From a checkpoint of a small transformer trained on Wikipedia: width 256, 9.99M parameters.
MLP neurons of a small language model. Each row is named by its layer, matrix (up: input weights) and neuron, and shows model dimensions 128-255. Each number is 500 + 50 x the weight over its row's rms, rounded and kept within 0 to 999. Numbers have three digits each.
A block is one neuron, or neurons of one layer that tend to fire together. After each block is what it responds to, as a language model described it from the Wikipedia text at the highest values.

L5.up17:600489506502563526532442539585522434516506386431472461531463552550506492473497439473434487462499430502557461593529500430396464498591464506438535590530560569484564502418572520482475422505541445548504551536467532549458415540500526458451462581419485443484424526471510513529574496550517461470498433539535540526463503543427454532543479457484482447536537453457450397500506501514471482424478
L5.up183:476393459501465591539498517511484533415452493576530503535507494515518489541550478576440478500558574466489464433406592455443580517485371439517395454501488516476531498440517452585519469541587440534557485599503483534437482512510450562487474529468496492539540476487526561494518479521469458493494396493531531511519397521402484435554461533435406519484512475583624552523485493446461571520465
L5.up207:608481516448505494540555523524486419467487485451552511493499572521509583497483573483474485559504439533409535481423498423534517441504517504449471496471465359496560536655435564486517486443543494444562471487614563551461501546526504516518461472431525455478478413415509514427526515501593544437543451542419563479517390453488450544525537489453467474459499594508507623511502472479443503545484
L5.up277:541459395526515472437432526463463460477540400536564591484515504480534469462475501476560491498586413476415488511410549521588541353566544441543492500427388497378474519559470443367440428511448462473542444517454555494538427479452462438562473461513532478537553511529568461509471519476527565484447543458590525583487535560492536495511604590504420497429484488500443582395527515460469513492400
L5.up290:455443388544454531435548477491557489532460468423550572546448490555592475493538522493501440486557464430487475492532550455536411503502482515578444500416467524440490467508451560528492508436513535466498512555493431438431497600551523572570502563462511533487505439490503360550530522544443548503465476527525585545453532527565471411519534472513458525520554544432386564432546480446435482426458
L5.up291:546455546482510536510533501475496527471395438497412538509489561557484549451421434501573557522549506460377427444517476462571556507456440588489497495436534489542537545507560512488542521556574539541513494430489498515541521577479484515472536473413520543438510426540563506495528525447472546445364382537532502420489454467437375450499466475512492425512537512488573506533474511540436487454506
L5.up445:420430465495581510402490438521520516481515425469524525481514403465543501566537402496422467543493537483461469542486434524480522485578559510529486516488469497561628451494542514420475560437401516529563583514463563470506571566476481504571486510540518441451434455513589503518433551524511478507406489461530520494522498548465435578481481551497448476446494647578380568486509542444524555477564
L5.up459:455456456441497523572396437498486415572528594537524489547478573468452421501381479456500516495522570499397436493510493444467499480454505573492425505495537477518515546477496477546439517530578447451519493486410575558467499599535488473557581562451476489475468437511588466454546492547535550468494510612524436502509504555489440443581481491473401533440508473514479483484478528526478557490475
L5.up590:568441479543425518440452475531456412504484516552439462514525562509534509454572528570418486581545438496509534510571500476416536503467523473456501497518501547505577598487429438447555548492485483518555471540602455413491411474488451545491582463499498538482516511520531600544487510525598424461502436483583594483447460547441462508409489559430366553501576508504519489567467551476466550544492
L5.up680:522434536499536476498461506564499372614488489489490461514489501440489428459577495487477514509536443511438508557486550515493438445467461581477459456460490423444515509546533507509527403493461548535468428523409431479504572513444384484474505472465619507489491542492488603572537387457468626449533508498446424436384477508497581545519583497555399518542442569441490493401475463539534522479506
L5.up773:510473556552521573456429483433442623526580546461484522528510534489451493528518525558497478651562591462509609451537461476535446493486436486554578501473487343516531362521452436492607472494616494438531463628558432476513447547459523555520480458443538423536405472506530488481520545599533457483480520442572505501452455436477527466456449491531494445503510489480506435465484457531576616525486
L5.up799:522549478568471481547518552551532557499470548492444458467446502505526555507561430474569367392532533384559559456514471529565485390417506534526438468405521412447586538439518529467556502470496508493514476527577522492455558431624461527572488448442568530465509412527553469501523506550409524406547446460528402471380479445422492532445532399461448484381490528504486565488534570459566536504478
L5.up847:516548481584466481452480486462497557401487484576392438553434568430424425556480577414464539521522583527435523553488480498432502488527485467637448472490414472486434528421467508504524500431533414457559534589570526450514489448535493584551467472457502521512525486464472434530508522538529537464565500372480422536570466535442494544477513414539473550543430552498489502516471523473516490560433
L5.up877:461428506552538477445534531560534510412481507509573587563569516493471530397529478497493453565511499437438538478422413521555477580511414537454586505475422467458427563543508454492538503507505372505573531526473507502557555391489531453481456497522509467504469452481545455533517594533537511457560477495483447448469427539511449454486517532568563556455549553465577618570528600603491455480549
L5.up881:492521583533562523508463453407534540575549441485611466564478529381565481521434515453518559531592507470449488471530558484513521499503437471558440489486465510520498501472427523431514408478453528501503492486421515571472517513584479487501520425495521546553448362486499525410490470491579416503463482540486416443565407471385557518530434566581409577500474426475557674506559499486499485480460
L5.up906:492571511531502372460491539449539538485551408446548532469517483486522546516509539520537576484495478609430479495536572541548546434519500499582475391451412471539495401497511443464468536565529587562516415406497480631517463495621473536488449478558472498421491498531575529434487488540506471495453476514473488511488471501490465451524521441454441565427532510524504605520458321438418495510482
Responds to: List separators. Commas and "and" joining items in lists, especially number series (10p, 14p, 31p; 22-25, 18-25; 2,208,000); also mid-word pieces in foreign names (Allsvenskan, Seljuq).

L5.up12:486538540397469442479411572495518503529469447496488563500451498461494513575457531376372542395496466416412635504480459569548406556396568646481535585478482459532436622458471514469563534476540534539535558461516442502461538527425508498513491433517436509541488501489501612524510477467525424466482522530513512555517529499549522537581479540500506548552534510470510594468473408527496517507470
L5.up32:445542481454449481423475507565452570544510454518506496618488424428509498455454481463522545510474471587476443541436495444590523571471573550493416471473494569415465520539520474480550558531524557495493527488592438412439495451551422481330380552540507522515544477549584445507433498470459506544469506399454507505474455499463468562483450471448476491537506475499427507475472441484474496570485
L5.up153:530556515507423458452473413583523693442559567547492590573549494535487528455483448484479473527531446571617462527558571476499442437524451568486441509418475502406460543484528525570512444511416498514508477589513477595493486569525534445495507534495397503484462572519574534460513435531507403482576605589550528538434487501532570503486587404445457479460546501519475486477473444546418559553400
L5.up209:505473469489513464472518451609443474549459491553452390600559550484463501458524549579519508499497423527437525521471430464467563427432517565476391519518417555399512496461569499456541464438485497531500529572452419491499450489490442568516561545449438501601483534467615559505580505388618530528508519503547419476518497600537443443554519569502455466603575526451477502509523434506549504536458
L5.up255:380496538498456565455561426620468551403431483571452453485489528405554543445472465489519374509518449530572464605541537495541508516472485550540483475516484580471504491493483493488479543444448528562523536474485414520526373545488481504405487478491463554475507531481501442480537569523514385584538477505425612483532483519501589478498500499454567560571549496568405478559499564597500408434500
L5.up344:485433561481491469501557571540476508619488454440448511498537510495428470414386528521598427452557526524570560573490513405539475441471564389553488535492430461517443498508512469491523500409570494503465427438472527479468520564569520477506488464438502513504709371521483619504476490555500507528539520515530436566468514578511478485545567473352504552452500457524532500466464543549445493526507
L5.up381:469498481456479503533524461570537457488548478440522506567481493559470449616484457612507431518519430565547508594534498527496552517605373546446515456423427485403468486566541453612516475430537556438620518498488500556492475545539525608560446494479492466506522567447489562495538449473496512485569564529492469485415417434554526585514617447425435435506567516418535482469500491604481526557508
L5.up399:597426493469513459457470475584566534510365515503364470405425495461486525482475483576424494451518456451528508497587569467444471487534468607452403555458485446463547390469587529514581479394494505497571466478462480475522482447496468495418504548423492517615499426544444527569504519429443492458554545507569532503516562498566537531396458566457479532537427537505474525394461395499513597506480
L5.up408:499459483531409498475441502572483420488397563629490535524459427484486531519452404529577485428547452415475606468521510544577506511452575542443463521501444456489534527595404610542528467436477520537537521437530524565444444545461482571540456455452537433465477450497536473472519544436506499499550514538448566432488488468523552473571549548497512530473487500541500520555478553548542521463567
L5.up464:463447507506433473429514593490438459477545432589535526526554502487565510481428576508419418594367453456470547538496561497533564529515535551503559501545442476429463454472400454449584513452568520444431480420507546525491485601481420427452511456534410496397577466505456583490437514444492410406592476430542517454477460546433529489537562515561517447517538488509514460471445416567535597467434
L5.up497:552564448472553494467451525492522525448483513426458450475569463469551559508468456542471529384494474502440510573371491517557536511515476520527396489545548534472450471551528522445428508420632581466397490466552418530526511496506533586571539667474493502516544509472529514607436568556492530548467473493608476467514437565517510562510550502442409519501509423437595494500464514510515527551505
L5.up528:514503468468476455526443496547570564407539512525570529420526507407627482501496512489476492556617430502522482418530504435516425561453416558427460561430494485486462488488553582544457496446498569469525460434475536586483486540514482494519511456541444522531555458515510501544552542596541421515436574547536415487504481496527552541510565443537465510487460495428495475456510472523551639501459
L5.up593:462445549401454481493574501449517537413506491502501482504551499396461548491485501535499418448562458479450489497494558519560489481510474552513474510531455466536563471421557451469514485375556600459545480528384507611483525494526543562478470438393437498553449515467526489534472430549523478476457469427494445496491566597476451456479560551492578455573544454433497518491447525511604626462533
L5.up619:490484447521483518371366437543528449612471348500466528518467409443457455448518454493472533546465400546480557445539548488515533538480511505460530514496559474621471564475437497534517454456445463548555484600518482502487394539498448557541462553450429490470499519534456527514532543495526470536609504539438453539513554507518483598585464501488550558543389457512485509501525431414623568458541
L5.up766:479561431505553404455489496453445546415495391492481568484434554582500500547503505529522468517448530516468540458413453503631509519550517499490408461466486483512499481478572502444595452425616520527524503488633479487488458544501542480433501475459490549483434513486461526537573534511577547570519459377511595452476471475565493535584540479489470570495430518437426538414457575480552545536563
L5.up767:514478450444485460595489478484428601584466478512546578518433535472434491487537531483439510532450471481559472479502460541563489564456474370541491443477499565498530520484566502523494537541488462474471521560504408601444453515513497434415484458543456558443505439465508480569489498443544490600522492492625317512524535499517395527479496480508445430519491426505487497477515528518473433430462
Responds to: Year final digit. The last digit of a four-digit year in dates, especially after "In", month names or full dates, such as 2022, 2013, 1989.

L4.up643:502449526545413565547500440513541558554615452554525514471414497460467587536540560564442488440471414583464561544494480550556487493404505463429478443532467537496473427454455530511612451557581469538504430603370405531507574464437557489417452441446502528515481523504502476546452460467497524423560419487507540463573528523456500521507539569477492574543501553500486442469566552569494434526558
Responds to: Word and number continuation pieces. Non-initial pieces that complete a word or number: final digits of years, heights and IDs (195-4, 198-9, 5 ft 4) and mid-word fragments (Mar-co, protopor-ph-yrin).

L3.up439:436481515488526420520465452444581550556490602476458600505641431453536464458497475393479508630599498551535447444514478533543598546467418507467438495495427412467446558459491497494467561476497547456527503504467503507478469511397514524608501399516423540512490463584441468538479523458632499533519503534454481496445410448457476591599415502518436525558447536460481546526537442461568513362418
L3.up598:431436412454571429500539527480534524524537617458502509567516448515563502493482545520497559486463445578447533506469421491515507519469458584439421532484509516402560556491515484509616485459485514536622553486451519521449513509553455638452547473496456490475581549492475517563551520509516462445467503518531482614491446459465518548562412517544520515499517502533434456498572478501543514471426
L3.up732:464425480444535516463495521524494508496506488493521569512513368451519603503416505522480520562520440470517534458466472570538554487515505484589473517505484476485559468441461443507553538530482506459501556491506477556514389463478516602533545595559517447443496458507505482493522496511543633442538460454484503585394438488407490489521444530487578547570533622611544563560415468480507638451442
L3.up857:457565525496565594520536455529558466539524583511481388533419452473518455481439510445504461505541472502459516463529562421573497521552434538540531544446433493456561523473499556482563467528461539511523522522485435551460425475537470544558544632468488536482478496461641487428512487488540440528493467477477537562460487504515452454534549549506573534491581468478462590568568489537560484556513
Responds to: Range and coordination connectives. Connectives joining two parallel items, mostly right after a year or number: and, or, to, through, dashes in ranges like 2004 to 2007 or 27 or more.

L3.up282:476400472505452563458519505600494503479384464553530485511601535459550504454436568433447510484563542483561531496550416597494485507595438550507465516423560454462531399482451384516489500619477497486431526438550461551500485516402465496513498424610520498456588502456504432557506559478593479485454509502457487484590462483508495462484547529427583578549543565559522474463530520448481526597514
L3.up703:515451547457484557532589594555387465530401431536438494485526440490550480464459497542425480535501497477429587497499509434584475583509508519522464526492507453496513530397561455495468569572499510510573498481538460558494488516511460422490529561533435550556601552460544429518521553500453397487559506443395504532526433504569458510443467550429492540546475465533400453499464594521600532476460
L3.up715:480504556475429415487518514391501423499468515538414490437533508457485511488540454453574476529514552538446595512563528435544526500490454467486548513453443529465483555495426427507481413456563568551506535523436444483429470496470488514572588662512484511427538593441525570489519545480488430512366510545515480496503535434552554565480497568499492519524571576555477478482546554568545486545500
L3.up767:518451494516423509544562478520448487511499560481517499427497520535540481537476532477584470497465511488520461416605440534542448581520516543504433491444452535469537513371415422507467582495484413508438518469553425508546451453587446489519500454506487529507495421467515539450486579525472516560488410535546484506566465443530535572508490560505492396475452516581504500510482463475637475508482
Responds to: Word-final subword pieces. Final word-piece tokens that complete a multi-token word, mostly surnames and place names, also year digits, e.g. Ev-ans, Rey-es, 193-9.

L4.up45:512393568427478422497501448440556468530525464428512574483482514507566476501451454540525484575467377479598517504531482495529610468598465436531397537451468549556443549417535533472566508507493570465532577580455458490463616504506536496561525494461491562438532575558368337533414563564503574457533503470565531489494479447420395568466526469419556454417447512504502577474414454469499521438515
Responds to: Separators inside numbers. Punctuation inside number or code strings, such as decimal points, time colons, thousands commas and score dashes (0.07, 10:15, 723–207–1).